config = dict(
    hidden_size=192,
    num_attention_heads=3,
    head_dim=64,
    hidden_act='swiglu',
    norm_eps=1e-05,
    bias='none',
    init='uniform',
    init_std_qkv=0.0361,
    init_std_up=0.0361,
    learning_rate=0.00599,
    warmup_steps=0,
    schedule='wsd',
    max_steps=16962,
)
MLP neurons of a small language model. Each row is named by its layer, matrix (gate and up: input weights) and neuron, and shows model dimensions 0-191. Each number is 500 + 25 x the weight over its row's rms, rounded and kept within 0 to 999. Numbers have three digits each. A neuron's up and down rows have the sign that makes its largest values positive.
After each neuron's rows, "fires after" lists the tokens most often just before its 100 highest values on Wikipedia text that the model never trained on.

L2.gate203:472485536524499513534497497460501523484549497487498444487498486511482553524542503535525439454473524483548526487501539466549499523490513482476502484506534504466466467519489504534539451491518529478488497523492538496514460476505497494535457517451512473522538484513459500506497526469522518510496499510506472495537460509484530487509466498463541520504501509530503527493512477495467474487501501532550477497491488523491490525508513500486491528502522522518487488522496530503474450526509489471565518475497491506548510523465495559456508498470489513507528467509452494528537500486492506513
L2.up203:491468519495472482524499505522519535503494460480514497545479512510498448500464501534498462514489461479507467500501528477511500487494537482512509499497526494493504486499528467505510470481535496523495478541480514484504523455486511494541478526463518479476502517478522522481528487475492512459511495444539443535473448499514544499534483544495484541528533448487501513496507424474475522525502502499522465532534506461483491527515528498505497502539507461506460455490496500532488547518511456515493487512522469486500445497482481533558503491492490458466472511496509545495515481540512485524
fires after: " the", " Le", " The", ",", " A", "The"

L4.gate353:487461525513519493516478495477522474483500473555486526484506494550483531509511491500450514475509507496537513488514481493458498492539504490483460479494484486516461528503508534492548507471511503509502543514521542534496521498442504517506466498472470475504455487498496488495512462526496522541488471525528469480500475501502498529472515486486505453509472528500522490521534490471499484479526482493566460465502496526508476492527487492565504527478481488516513514516521491502515512526546542488490526513454519463491438470466520459492487452469523470512523500495513477510493442519427522497
L4.up353:436468465526496520505500495437468480540487532536509534557511501507470482507495502556506523528537472505463514497528504522496492534455524529495501507491494511483517488502501477500519501487529496505506535483508521504531559484501499500509491518506499511477484514480559515498485510503500495521498461491530529510506496511494467546514518526453491526442524509533459528419514470458478525534489484477532491530503518489464499473520495476528543517470494463549499501512536524476518459492511514508550499489560486501494484490501485490562526526519516516467503530515480531507489485500493501502
fires after: "-", " \"", ".", " (", "—", " relative"

L5.gate49:477480497513482415504487496521486512508496495519511493503521493462524486518465518532459525484495465515511537520515519484485521471504539465480508504528529535491502495512488498541498468549505535461485464523523489470531555475496508520560523510496487525514492506489541485485473455535455531530492514506495476500525533490489508448497516494505533475485484523514541506495519531502552520490449504478475462530476502478479450514505511536479480506517465523497517509449514487480487547530479512544508527489459558482515474532537512550489471497506465503513535467483498496501514512477504496511
L5.up49:495498492483473453471479534506534469471537482492490500499488538508559457477499521505512485471531497535525530482491492529475458517535506523509510499505479540512514478469504491475505499536496509488482455483518523525498482505491491528520527518498511501516509474514484488479487513491474518489477432515499481477515489475508488490527517474519517481491525512485500535505547447509445502494511502551495450446505529504481511497520518501492472523457550515489506520527538471446520564486509436512535519493503462506534492486512502560505540528515515473517500487483509533537545490500540545524
fires after: " A", "A", "T", " a", " An", " an"

L2.gate511:484506471510483452511482519497511479528478436489469481502502501507484500565499502530483477479470518512459489466508493519513504523509482503460467511467507502497495457482475480458514444527476491516478497512478491513473519516486525523503503499528550495467518471426470561552519466480474471484535482490498486508535517537533535502476501510506485501514483486511490518512524502460528510532484515491514476535463528473549486472498534509498516544499477442488471557516468469512499504486549463484510483516488507513468496510525510459491503494493484477544534523506465471483513510510461466508
L2.up511:514517491480510497505524498522544495529486497533506501465468524540518489499515495481517513508493478532529503490517481508469555518512485489481493550471529488507489466513479512420508501493520515496533453538534461533501513507465519528498535488510518535447506513480463537549498526498517508486503488501525493528477525495506484492500480511478502508490490539519534517451498522461564458489483512478509502507475508517491511515578511530490489510505481448473511509467511515520507486481490466559508481505447494488474497503464518485540512500505495561502547439512522536496528508533477474495
fires after: "-", "–", "S", " \"", "===", " Co"

L2.gate324:515510495510457493524465500506482501521502510501464516498470499495455499517504483514486525531484468478501491497489480540535498498500473494510483514534463502522505443509502503485444490487539491506490460498498560483474491516489534478513465496483539583478503542511508547495510493518540482512435486459504477530484488522524515485514516529525488461491532492484490489515508473548509443575517502494492492485484472513475443479466466481492549504507529499481468525516486501472519523498496503523515528508494508521507528534540525481514488470480537497486420516489503509521449488493507520493
L2.up324:489494499486481496508473525447506507459528495503468463537510504535500505483515476497530448488476477502450525516517502488525527493455471481539472510511489482520489518494506495483530505507498492460529537487486492547474465488460484495502507487492507475564474501491496508525541491502545475498470543529481567511486470528519510461489466491472481490499546505448511483519492489511500500519491525536553510511457531528515512500463446530487471502501555483516540546485538490497547484500483529493542531468522489492488498456542502519524477473484495460520516506481476472525511488532477493500
fires after: "9", "8", "F", "6", " f", " Bri"

L2.gate328:550458531564481506493524546490524500497530508536521440506509531516498505513463496520491528514463500458523516511493512507496510437503484500526482512518538487510472514518467516496512551497500479474453501494527468539484466500532499538505536477519506505467504459534472476495460506528502512492499526490502495475468471486533458475491512448510456492501537503495544495531523568475494518433460502478487509523510489511515457540513468477510499462484500530491525529498476490502521507507521531475495489518543478487502524515464504521496480516483470504555526474496488482533499503473529518521
L2.up328:489507472496491521505621503518506495464527502488523462502483499508511519523469501537541493498472535499492503518499541541504500465504509509520480539480540506495490556526526534474503563496547509447504487531496482508474474510537489538483502498492525511510495424460499475506478504525541516466473526505517503504502499478526450461482511493498453512526476479475572476532517534485545484466517518501487508476499498522513503504471504529488486481498522505484513532505520521528489507491497484500468495472499509512527532505503510518503537461490504465484533462487517487545494508484483502490
fires after: " ", " p", " (", " T", "P"

L4.gate93:501474476480517541496473502511515527529505460531516520489511522460481507513490491477501509511497495500495515517540521514477479501461492532505505517532475481488504525528471489555532526482488478533510502513554493510482513527456524501485447531478486514505495480508540479493487472479531500483481516492475468530481472477535460523505506489554491495495521499504489514560486478502513514504466493458449488517501527498475543483473537478494448507491450468491501496551463521503487535466450521498469507482492494512518468472517507545511480456527482502516500489444519476510523544462524418477
L4.up93:488494485458501505513540515466487506525489508500509472521494499494460471523497497503436495548499467498481518500529479521555500530505467513560505461534501483521546518521523479521513504543498484474545525518467477525456485474521518497553476543483516491491488474475519463499499440510490452484531474471494506513491514523474493476508469552536529528477510499519502498538488488467464513512458450531501509502474517472461504524519503518465490483505497492477472519496481512527487506489480497495502469441484493496469531479481507512518548521450492505464508476469446516517530504526547504504
fires after: " ", " |", "+"

L4.gate366:472463545478465525524533495479491487524497523470512539464492476478509533493543480508533454481492483492499538492509465484504531534481561484532461484502552509434530484532481476492509483533544504479495491522490497510507509524485495513517478504482513481544460484458523483489495533475464513508485527521480491493496454503511477487437513525505508481494517456532516472507472480510477530528541505521527511495514557514479548525503488494500487483474508532511480464502506476456499506491530492471470538525473515495469525529457505514528500469462526515529447479492518465518486496491523476533
L4.up366:492464483513486515505528525473495518520502490545508457496466478461495540527535506491530500514474482482526488472516484484485518507511499481521460521498490494452518479539463506487496488489491503473476461514537521472503467523555516493510498498526548523478477512504463482522493474460509493483507488528434476526554474516567468495460467472507504480465489471513497488516527499513521530480472518509543444500527465496515487480510490511524515503471511511491485495535495483478517470488439559496491486491537493533561489498459484514489460527495474512490473471506481486484526532493515546548
fires after: "2"

L2.gate380:471490487539487552475503535476498532475490489514503489484517498497473500489483493500490527465534532478505486497506502546518503468516483542491485461515488461492503541500493437507504508492480488476501472471499486513505493469459500486551447477519475516502532474475486521478510515468491465494492529458525493551495517487508514510548569514492463516485544453500497480510522446508511518593494485459490485485533469515458469528462529498502539511509508482503511485511508527490513446526525511492476480544487513517483498534485513489537504461468473467514469496501517472536502468485496513491
L2.up380:487487453489497495514502489496531506499462519488477457432463460505463514502524502532492509488475506493483544510523529502545507492479481485518518469523517450485506479514431478488502511472492513488448525476527495494462536456457519514489487535531494514534509522485484485502526489489485507513485507438480483534500535515467494513490519474502474484496513493483541520496513460530530514535489486487504462505449510516515524529466494483492575487488513504468510443466496497526523478524467528499480536520469505488532527499530538518494503499487485507495495504527453454493486500500536434478
fires after: "8", "7", "6", "9", "el", "4"

L2.gate71:523484505517490488510520506495482506497484486461498449542490564497493484493459524440468443450457457476516521555490536503474499476503530513471497520490474534510524508536518482508480503527474493505481493519559533503498468513501501493501488483518481480513512481481529465498506471492474519523486477490502501506455454529496477475551514501539523510502511453504510492552452491503502511489499464540469501527563454503487462481532477500473469515518514496494514469517517520511505503477517483490503495470480508474514470490483503488498488496507486531563535441512523550508467493504550498510
L2.up71:523559493519447514507514514477515513496480509470496461531506453524475497500510543509487497496461524470479542534491511448471489482461524518497495559490466545450547469480495503488486508504455503484507499488487499478481496482491484495481501503485533439493486534514468475498470503504503503514520472523492486531522464482507525448495505480505514494515487496497495544501500523481507471478546533512498501499549532554480494469566521497536463507488486523486467488492549478462526454541489506493504522501507546446503502479498502467535498538453466499507533514484508519490496527490500539513
fires after: " R", "P", " D", " T", " C", " Jo"

L2.gate184:498552482520445502514489501530529486475506491553502534507474511496458510473533483514480535442519497512526518447433558505472522447512487483434496511542484509499534500548505543506479516514513521498501510478558538549525533470510487522481508536577484541495513493474463499493527520511459476465501494514465499529482448506498494494514509532513515517504498524518492536509491511528487497493488522527493466499514509489457488492458485476464479511478499486505531496494534517522495506535513499464518511501477499492501497497539519530508502479464543495493481480493477532509472489507518503515
L2.up184:517545442462517510473502543514504495538531487522463494477537534514471487475567500533449513555465494508517507478473501488481491468486506506487523530540516525468503440501463513494495493524523475489533515493527499516483494481498518494490532531555488508510536544500502530530499499530509486492457498500492465537528486515512487474475528511504510464538530507447539484495486538472461486500503514478506502483518507490472501531460469490470504522512515453497516491513518520488435560516469526452481516507474514529471472480504536485531521500491482502520511495519513505513482508508498452466
fires after: "F", " F", " f", " St", "H", "G"

L4.gate146:503491534517492461506527465504464469493530465478529496507467465500454486500499516528489516508520525482490490525475500510492483532494544516543447515480482549476479514511508520513479474557566505524486533532542510515496528508502512491486514505496468516525494490522483465438488494524458502500536526538414482505481510483489522475489487520504516484546525472458474495500506501488507501519505549522513504531472474468517525490541502517480489514472510500522496541495490502482538482503482511502553509518509513491495525532465527479448496525485525505487492518454537520481485521448517454465
L4.up146:546506569501461533477515490515459473478544467549506499528519456481464480487489541490498529520531465492486488479529511480489462544521504529513499510482510494506523515515483502469501538504524512497537479496529532477502519536504466478504499524511501499517509484491503505485468453489488511512512538521441482485492502526529527515481498488508513484479485467488514519511509487497506508453463546510494534468516520470505454531449499503476461502487515415518516524496535462515505490509499498509543461437479499505473481487505523519497535498518524447516518529465493533505537503493491542470
fires after: " |", "---|---|---|---|", " Em"

L4.gate201:504520479481567512458498504470476472468531506475508513552503519504508509551489526535495440488492513506502524521494446470476523527483480456464491543521482522496516527472498431518503487498499494513504499466523536472474475514478493470487466511512521491476489448507491448472501485559506499498454508479480511487516503547487516506492531520475471529494498507491495514549498446519579479498483492512533529499498479481522493536479512526509515525481493530523535495505480516516527494495538482491504498519528495493456503491450473538475502532519507521515508513503458532480487515517520553488
L4.up201:439484490510508529471500504489493479513525499505535481474502532484479489464513518509463451460504503491500505494507521520481506511509491492554482517483497531489455512476484454489494462498484492471501501521513478495439494533522485503514432518522515465520513494483514523484520473436504494545513502480536503492480500506484488536550496473498508472519524520472490502529545480480518503483484511519535488425452500491491524506519543555496523553432529506504471490475517488481533526469513490483479519499478514532501507512478497544565493524514501464484526508486514540516521510475492530539
fires after: "9", "1"

L2.gate153:512511505541470474473513505517495498487483511510561521518480504490499499512520470470499478491517456476511518463503515489530499470511494519488474477441521489493527462454490492482487512502515498564475516493492475479472491474445559481495481486468481495512461514478508505505488506472518451510504510466532455548461486473501532480464508544511475453510488487459548521518450469495473519518512469517525484538487493506503520525506534509484502466534518490548477505483518515495514498540463512492507535532497531474533538491539531490464521482452451468549498528502488498465470512494507497505
L2.up153:526480498508583433517553505505512507509505470522509515492488499485475483480478480441477475488494486491565505447490536468531507472525521529543485467465509479517520509476473525490494489496540482558481474513528474523489499505509545514494484476504471515479481485474526540467484498472511499475470463474494465493515474512536538468519523531504496491504509508501536490510470461493506535555518500519495512520492517501485487537522538511501491506517503495466543476493516501492561480525503494458493514495503532497510523504504537460488499500510446518491538470506498514460510543450517490524
fires after: " A", " O", "A"

L4.gate142:475470506476476525459492512497466488501511493529460483534508494486456498470496473503507509482500514485552498431489477489493555543516530524476505512552478510514507533507495486539487533523480491492509486527489518521503533446472516493475462417515509517498490485538461464523473479454512512480476522480510468500533477530502490481527508469480452503509478521492550488505470495523504470477519477486461462468488535502505515481508523509532529491480490504574515520482475501498501507474478489471529528490450496511452482465495547527528514514486483486529489477473512513518482486498474537511
L4.up142:482474500475504493503497494490485464497524531508479510531476496479520481472476469532536510544502474482503538554497502452450496510433529477474490492515524474492499531520514496530508581478548479498513493478527480512484531526492497488502563481496490531492537514486500485496507442478521482487529540512520472527514477573537493510501540517502438521508520525515530467471476492509468511498494516482462518532464513458516490524479524493456495464548505474521480510516489462457520498469495522502497521512500504465513514533500521525499524519511519480549502518484494504457476495485518495491
fires after: "\n", "ed", " son", " known", " FW", " MF"

L5.gate38:513442478516537525441500504506488510498486511516512515513497515495490494514460514494527482467499532564499464523507518505465521525507500487474478494533540478477490521482473517543460517468493486495472510517484509483497542495500542485516505515479502482503503510512477541521454520482568525527463518483463551494505506462525475469491545492528487505523508521507517475528464488528485521532525515458495528492481513489482535481504507511487491550500566507480495477529492518504522529527498431471540502509467472453485475485499477525524490524524493517520477523528550469550456495521491497522
L5.up38:458539485474506570515524493504461488438482461543515478475510484505521483485483493479494511506518523476493495477480509459507545526488458502490544517480496525488502508552449523537534501504510512498466493463568515517484512480511496480484521517504493534466454462507523528496467483502461475494519509521505487488521487496491543509531492482485515517507468539543490507465508491546500500516426512472498496473498502510483485505501489490491494538494453516459522536478471503501508472471531462511459496503512499541495522475516533505425497524521492501540473492516512493446481493484521493496
fires after: "1", "8", "2", "9"

L4.gate23:458508520497490538513490509529438474555500529466526486487502457487541516443509517497479544524505525480486524477532506456500470485475481474517513532481508529485500486537493486522520509479483505478480501524535508518529520519494493463496490500508515485487452507527491477521509484494516457478500520522517525512522516515505495501456475526453517500549499478515499499498526517485494451480525473483467515503528480485477492511515485466457459515508515422511505510516507500513481497485471512470477529523468464480504481468478478508514438495454497431494509514572523471467468522490469523518
L4.up23:498470503504484512462550481521494473533521464519485483456482526496517473524528458548482516518517531502503547529522434513508481551472515442534502497498492486515474476518490506516500498482515499490507496512515466541485475517536508560498529525542507511491496465534460516550529474468516485514517538534459523467461491491544496498480474497501463485464494508484550495481495481492501427477470507462539453529503546490492490525521475516505492473484494487504496524518500502522522496502526524471525479528509501512507506458490541489495468476497521521514496534492502483476508505470472450474
fires after: "1", " ", "pur"

L2.gate35:503499478562529479477463499501473506524491514571512479517491525507471523533509502491562525493504516461490469479550527514501490487499487499493500491503486488488531516481456504491490534513513460504531496460522545505472498507496486502487523458501493515509489488502475455472530477496552503509484522505433484516510520495502454494473515486495475493506569516479495515523563536527483524488472524534465500491494494523468505532455497471472493488489501527488523500489494528487475476493524568473498506518500513464484486497534543474468533510535475534525518449547509523487473524485527536486
L2.up35:475517478499496473513485506494482488504454479529496493463501487487497489493498466514564516508474467511503529484510547523524478481481527512480534479491525476507500506513501507490492517562528468524498465490530505518488467454493480475493439483521475516537456507512441534491539514470509481491542482461502477490504531504494537469521468535450498471486479505527530506482517556511490535506480456556477479511522504485495486479478486518510519530464488471528478480497523484465497492508518485594483501566497469503495500482507540460482514468524515526501476499520491481464477485479500494493
fires after: "V", " V", "n", "T", "d", "ol"

L4.gate266:504513517524494503462506525499486481485551510519478492541515488520481464500447484529477509492517539515503492471498465523477501487513561468497478520542487536456531502452526527470472518514509554553507462492515520531499499486478518493522507515549481451498479491526522517514505433479493490490489545516489426513507483548479508487481481497482462490526470492494492500464516485491507498494480490499499518483490501494538488494523540516479472515475492505501481528483453506494496475520506492474454499462511510505486483529538510525516524532493462493434491469449551513490499521461520517454
L4.up266:520503516523529525489486490496479491471536517490473475511535480495471454462494484448487508460497515494538481502469504507490515476525528468536490467532508477478531547500496507530502528476510507496526442511498503541486467528476470462506522477471521485505473497496486481526491461497532501492485527493507484500484510495498467505490519481507481492521509500454509502495488479459511501473520501488498488508466533487555542493513545479474524493491484472495516520478465522540502500492529442504528519491465547424455500501494442465522510491512503492467475440494468499493526533452515471424
fires after: "\n", " place"

L2.gate430:497463522462456528487501465513461498483510523479479488469504486474473490522424475512534496513527492462461467515517514508477499487512495492527477479495519530511487467450509514532467515510482523484493517478498471473497449498509506476491497531489539446500508511484497473506497491505492526474554477521525529486497548444529494486500480484526496476478510512501498451425469453498479514449452503523513497523479519515522511492513509538455485547510495482462486479496470533485479506475511491496505486505536456455508497497518500505547520500458489487525514451507472493446485471513469513492
L2.up430:463482514459468519527485479467515504468519497483497549462518516515503543534474512504493491519493520515469476492488539494521490493503524494495492482551462490475494494502564515494471480541476478515512516491466517498503493505502502550475500502502496459540516468485452454469508503548464520456473511484498464488508520442510497462498515466516517510519572469523460507479504531529524503516494537538524484498501552473527504525495502524484499478505457526514448507506492486481496496429505503519498495481504462507538471477494467516490498506537464453504523514492487490473515538526456524520
fires after: " ", " Ca", " Na", " the", " Vi"

L5.gate176:498488452508508454519492500454511503481489489473488465544543534526527482528511464509497533498447515466517552476501487466494540480473511474476487532464509438503522525514485532490479543495471510500513503488492495469486531501519537493475495495476486512485496517515510504521476519476501449494462492506460522504517486485523467544483524484489479515466507483430536491520499539486502469483543510477454480496503526501515490499506491462531515520513548501525484505463457478521497506470502538529531491550432508496496528479477486492481520480564499535484506509484539464517512508488480476475
L5.up176:486481456501528535496506536461511535458483509512478521527493491475549464482516511519473480493489522482515485507478476519506513475489527508504497460496514459468520533522452486504536509504524507494490518465464456495512537460483536516527482519517569484478452526540496497487489485485525488514458519501477517475476483478502461520472474507527480475480498480511516490489524517535525483500508511503518490489453475504467515478514470511503500482498510470480550505500491509483495499445527518517466463452445463471496475464462478458456516499532463527500517500497533502432481464501465472470
fires after: "-", " In", " •"

L2.gate334:495536515519496491485491513557556531495494477501473502492505526511510483482489520518524480515519473500545520518469558495450490494480510493485508522527490517504482478493491509515509513489542479519513469510525501500518502518508505558496555492536480473489488509502488483569543504486507492492490484532524501420495464551471498502498474469565492540514515511456518520514488518464495480438483493494470476485474495522492505495484525500509495482496508529519563513477499467489508486482487506487521521549513473450562508511507535493457546502461478511534507462528487532494501525496537482512
L2.up334:492540524500463478530495477523518528525529537468483473485511527493504474500485523540509498478544450530470518479515511488493500519536495530507516519502454508497450543524475513550457456562492511523505513517537518485518482486508508468519517515472500449508489497501514528484509505505521514487501486548531459477499483475523511485482502506465506493492482504497541487508463518465510501453488480498465491499494536487526577470484501460502473454484467502493503538462502469474501492466501490498491481509515476497467470470506541457457501535522529542511480523501507541463455454493516477513
fires after: " D", "d", " I", "T", " f", "op"

L5.gate240:504487476475469496505497501495495505473455484477499544508509471552528510489499492514495518480481567485485469503481497468534484458501491447504487489507495493500512515497497523478504462523466509490486515506535562500499519515492486488511468511492532463510512507463487527513503535499477488524445485558480503484484487435496470501469483528531442511479528461466485523551487544511440495490487496525480509477528529526510497493519492541487519465463524496488528508473498505515524483504452532536496480471519523546521503466487462491538492474485463480511503524540515522457460458487514529522
L5.up240:474520499499480505495489519505522541546493479520498443512519495487533494473490509508475505498438492498476500523524553485522541510503505544501516510549509510513484465556510509482518547463457497470490472426547517500514520527515445540513504555564507527538494515513488497540472465539453477475504496502476513503485525508513481533496500483532502482530500505523490520493462510486493496511458494497501512499493482510510523510482512511500508467525506479489536470501562510489510523509492471498468489553511494487504531518482482556516497487533494510473466504527505455486467505478528438497
fires after: "2", " I", "1", " pro"

L4.gate510:509533535465494492486514487522514514478535542529483487502508497500504480547474534497480465473532502531533457476534463540486531550481508518452470526499519478471516480466507561468478518459470499467537509482498523498520531497459494452506512501487508502488494513509542544530547507451452491531498469527538489527483475544498512517509469525521510482511469491470516509518497552535503483496495476506498527480475470555507486491497497487509511500519507480453468521491523503469525513516521487485506525494528481509482467502496525496557502509488494492541523531478503534502488491524473539561
L4.up510:505527558498522542450489514506511495533517462506548520458492524522523498502498471529535511521455527508477489500494516482505463526473485448531544463490495507490530498487467540530477489444527466536482509528525485505504517528497532487501487510502511496449511490546479492455498481470461508511513514520534484495495472542488500522498510512471526483494496471487536491522486520543499469472494473478538473507522482475467475530535499537531492557488518486472483515530476560490475494495557512467527494516492466501498504504499539511502481523501469492507555508467485552496480537484474495507
fires after: "9", "1", "0", " the"

L4.gate102:469460511567514524497465496505561518462485522491516520519507480543529489480506492491451481508523493512528511510509496461511483495490529486519528528477518497509530474458493452514517468498425459512441520493454489517485536493487508491525500490462496494470490487475494465494505466484470501475476478534450458509506506471499461486502523435501483462507455510506524485536522474499546481486526500500521464481524498507488460489501468479495524497517485491474524495465498521514517499504524496487481492533486563489487529513512532501455511488507552460473537444503484501505505487509484473480
L4.up102:458528459500480537540468504480497497528499495462493556469521560460534477501506495482484492472519540523505498462475527527532477493488519465451476508517502491483570490483502484559472540482459464508460530504514460507474521464467498513498522469486513510503525470507502458475525483524501481471511509479474509542516520506475514518491519526516499466455475516491502494505492474473499492485436491534491497504514523493515494529528485499489493528462523528493475539484516504514468470483500508462467522528501500493504495522509484508527544553438490531523528523459510541506489527504498476499
fires after: ",", "0", ";", " ", "E"

L2.gate289:515480511517509526513542494533527533524477452510549474511503501530495478529507474525523497497481465494475469517494515506518505476491523500493492464564494521504542495512454493545491500488468526527507480474534543486451494520509494477488536530493493529488482516489503463529489465520484498473546520481522467527479485486439485523540500484537467464475460504472471542453468482483514519524467479513475531484503513482460506510503473463454533465477514510488499505492471515476450510449489516517473502461525460482511472464510538501507513514509499484475512479483491516451482508469508452520
L2.up289:519489527509475527494511500465516486479503526480523483507461515503499529520509459445492521513492459512498512477501517496510490454543509505514483484502499528482524480518471536517477455466517510521501526506495548540481471480512483459488538477528524474467467482486495488503535528488537510490523513515462522468516520490472495477479466462520485428463519466490491493477504482488485499492497537495484454457502521519529469482563545503516476454517488513455498478540479532516540519479471492526460488482484455474506507513516528484489503511478524587511479474497502512552499524514508494473
fires after: "P", "op", "C", " C", " R", "H"

L2.gate365:512515490511503471513528495496500476504513471468472525497513520518550472505487503530525506520484472480467539514486460500504491479513521555515528460503544506502489451502477498451487539481489484468513486495490477491479533508467530514494470499534485519504515454482495515491529494588515516552472517478520521466469498534512533504514477478493530532478475536505494479522559556480493512521517467484527469485543560486524501511475515492505502498471518475468478530530520511480483529519481480530496539493508524449485457487469534489491502508467485503509529510488500481513502540535549467533
L2.up365:504490519526431486487469522515528511472502494494470448448465534533505486503477456564491494462483478488487503530468503491483482532510509472533518448534514536500456486486462499491504485523465478517506472516475510480506487527483510478507489473515505499470497499524508503502529466528515495446530490527470498477465519498471497497519524528467474531504497526512455480443508481501514468515445480503520447485548472532507497514498507511493477526520499497509493509527505513555503463497540483500480495452522501468523464472515500501459479535516493490504555522472474543498514479511509484551
fires after: " the", " Ro", "po", " The", " Her"

L2.gate438:517530522474471525519490522482477492518539504453465480504509439459489536521490532530502537477526509512513490523487475532510515493496503527506525490494513544426494519502469530477512488461461428493500497498482455505507507493494535527500495495474540533528484534543513502484509480473482497494539473456497492478496488520482502491472492520513494475483527514512456527483472491495498519515532486489518527513450500441528524463471530493499508522509503492491447490498509508528554470487519504477502490518510468560477480481482512544506524464500511535541567510455516482528492496530492509509
L2.up438:499496494533516496490514522477531487532468467472489568508462509514516513448448478513514485526476554515507479489478512493522465515543519484487521543486486525520486545531501469520489492497503520476490512457506490492512521488499485534518464447520502519491517480545485494479469484491523512441507490461530524522469502531565511555478474533489538469498522480470498474475510481465496462451476477490525558493470507461531521533539454549469491520511504507469492471501516500494474507489506495524513512522524494500486505481467488496508488505509530514518512438541487493502484481486470506513
fires after: " "

L4.gate121:539516478519481496512493501540503520517503493524497507474518517479515502473482535530548519494507507497521515488508524506548493511499485495536505546500532485566543490525541575537488475544523461489506466535488514516470480526515502523481530484526529495528466493472480485474520506470493498531496529497466477511528524537515523481502458487494493499499464522506527481472567505485548470471510509524494487504520544527512485521486536514478490522496467459455461543453529451452515488468534470526471490506497510494486530516506498518460502499477474503439497512479472498517523517490495501522
L4.up121:510501521518510519552492492522487478511462468477497471439497472509472515515469497500462523476508492522505503505428523506478484487510492465501474505505504515544520490527528540506529465525500465516500498477530480491508552500501447462543488494524546465507511457484483490512483488497532557468460475526518512511509516501525496514494505481531485491457476492529467459522498475527469516529501510474520455532539500517465500499488461481531506500482492487514453533559486498459490507522523521503480473519540486496504505502477476460467511465533518480474469443517480495486548534491511476526
fires after: "3", "0", "2", "1", "5", "8"

L5.gate44:488524488468523454520501483516547524502513452499537482521484517499506469508492519495455509516531521557516523496492518463524505447508509490500500484527483491560506484497498465498499506504536545516489458461530514528482503453476488491509479505507518543494489480492502503464487495514455535527479529445501511500452467516521451476476490456550507491521512530507515491485517474529495489517531508448503514459506489545515486502494510525487511545552509517514482470503490475536466495496495529463500535479478554465502490498520510558497518473522533468533445516493493514456495472496486496513
L5.up44:470548520493496478486498539525557536473496491508519496495503463534525503477478519506450502514504525476514483496523515500477501533468473454518500516477545489511527500485496505537482505475460518478514497467491522537484480491477472480442526485486504502478475511484469495539495462503532505497505523507496477502500479482470531465513496522523472482558516520501480501519509570547456484491493502493495512480538521453521514468505531489510462484542535533509436550498525502522493483527514455537448540481488531514464493534499516468469474485486514495477521476472529509491537497460477507525
fires after: "\n", "==", " =="

L2.gate15:453547484532491496529481525517527538489515470481508466495463508531476525489472506510520486487543561509535496510537536505503535525509469520536481505488488485523520525497461493539468476496509482463515515475487487504509515499473481489512503499482464518491494518456477515503486488546462558496533489497482510531470506515513550487509502497542506476513507511506456484534455530510504472536433495491490495546494511512555456492499508517471527527498497498517435527487505513473533502508537497508514521539525441490549465507529468480526516523509475535552499476502505513506490486486476516527
L2.up15:476496554484490528507530500521529486534484454458534506473467479466506489570476499505541484514458463506563470476489487500455500519501540514492505483488466535471530499504525469482506475485486493477484496560500536489492553472519505492495494502484533494536526500529523536471511490459489505474521502481529486456498503517474514513538433497491514474505539510452497513501489500530497489507523466470512491496467475490511451491492544460513557506520506521467512515498522469472488519497491468497497528483504484515488507524501528489459473463474536461479465514504478505480480507464496493544
fires after: " the", " a", " an", " Co"

L2.gate419:472483478478506511501486527476480515515544513487467493508520504496519518496443509525468481500443458519459497508514503519475474478487498515505507516484514491525530467481525535454473488497496486493518479495531460546481514495510528514502503465459458536477489493459503565491465526516527523538545454513492512502531520462498494487510486487472545524477487497560518504511439496475525482463490490539465548532527500466501544509471468508528462506521464482506475530475487516470511514512505532538497477491453459508507498504525521510511538500475465469445488492494545502512512497512508474504
L2.up419:557511491534543522508513533499502548507495525519534527490536513509519526513510538495557530508470434471515536499524485477484487516542522515498488532473491479489519513496503492468559463482510513519503495523543454522519475560493482527495496494474512499494495510466465536507536487497516479507516470468510498485467518491488473471522490497502480512452486521512518465518537541462463473479482513513516449483507530514483494469571496505545484518518494484474503543500501500506531519491529511516526531489484537474505546499484504475467503551510490508478498519449483478516533530507528483525
fires after: "s", "-", "S", "–"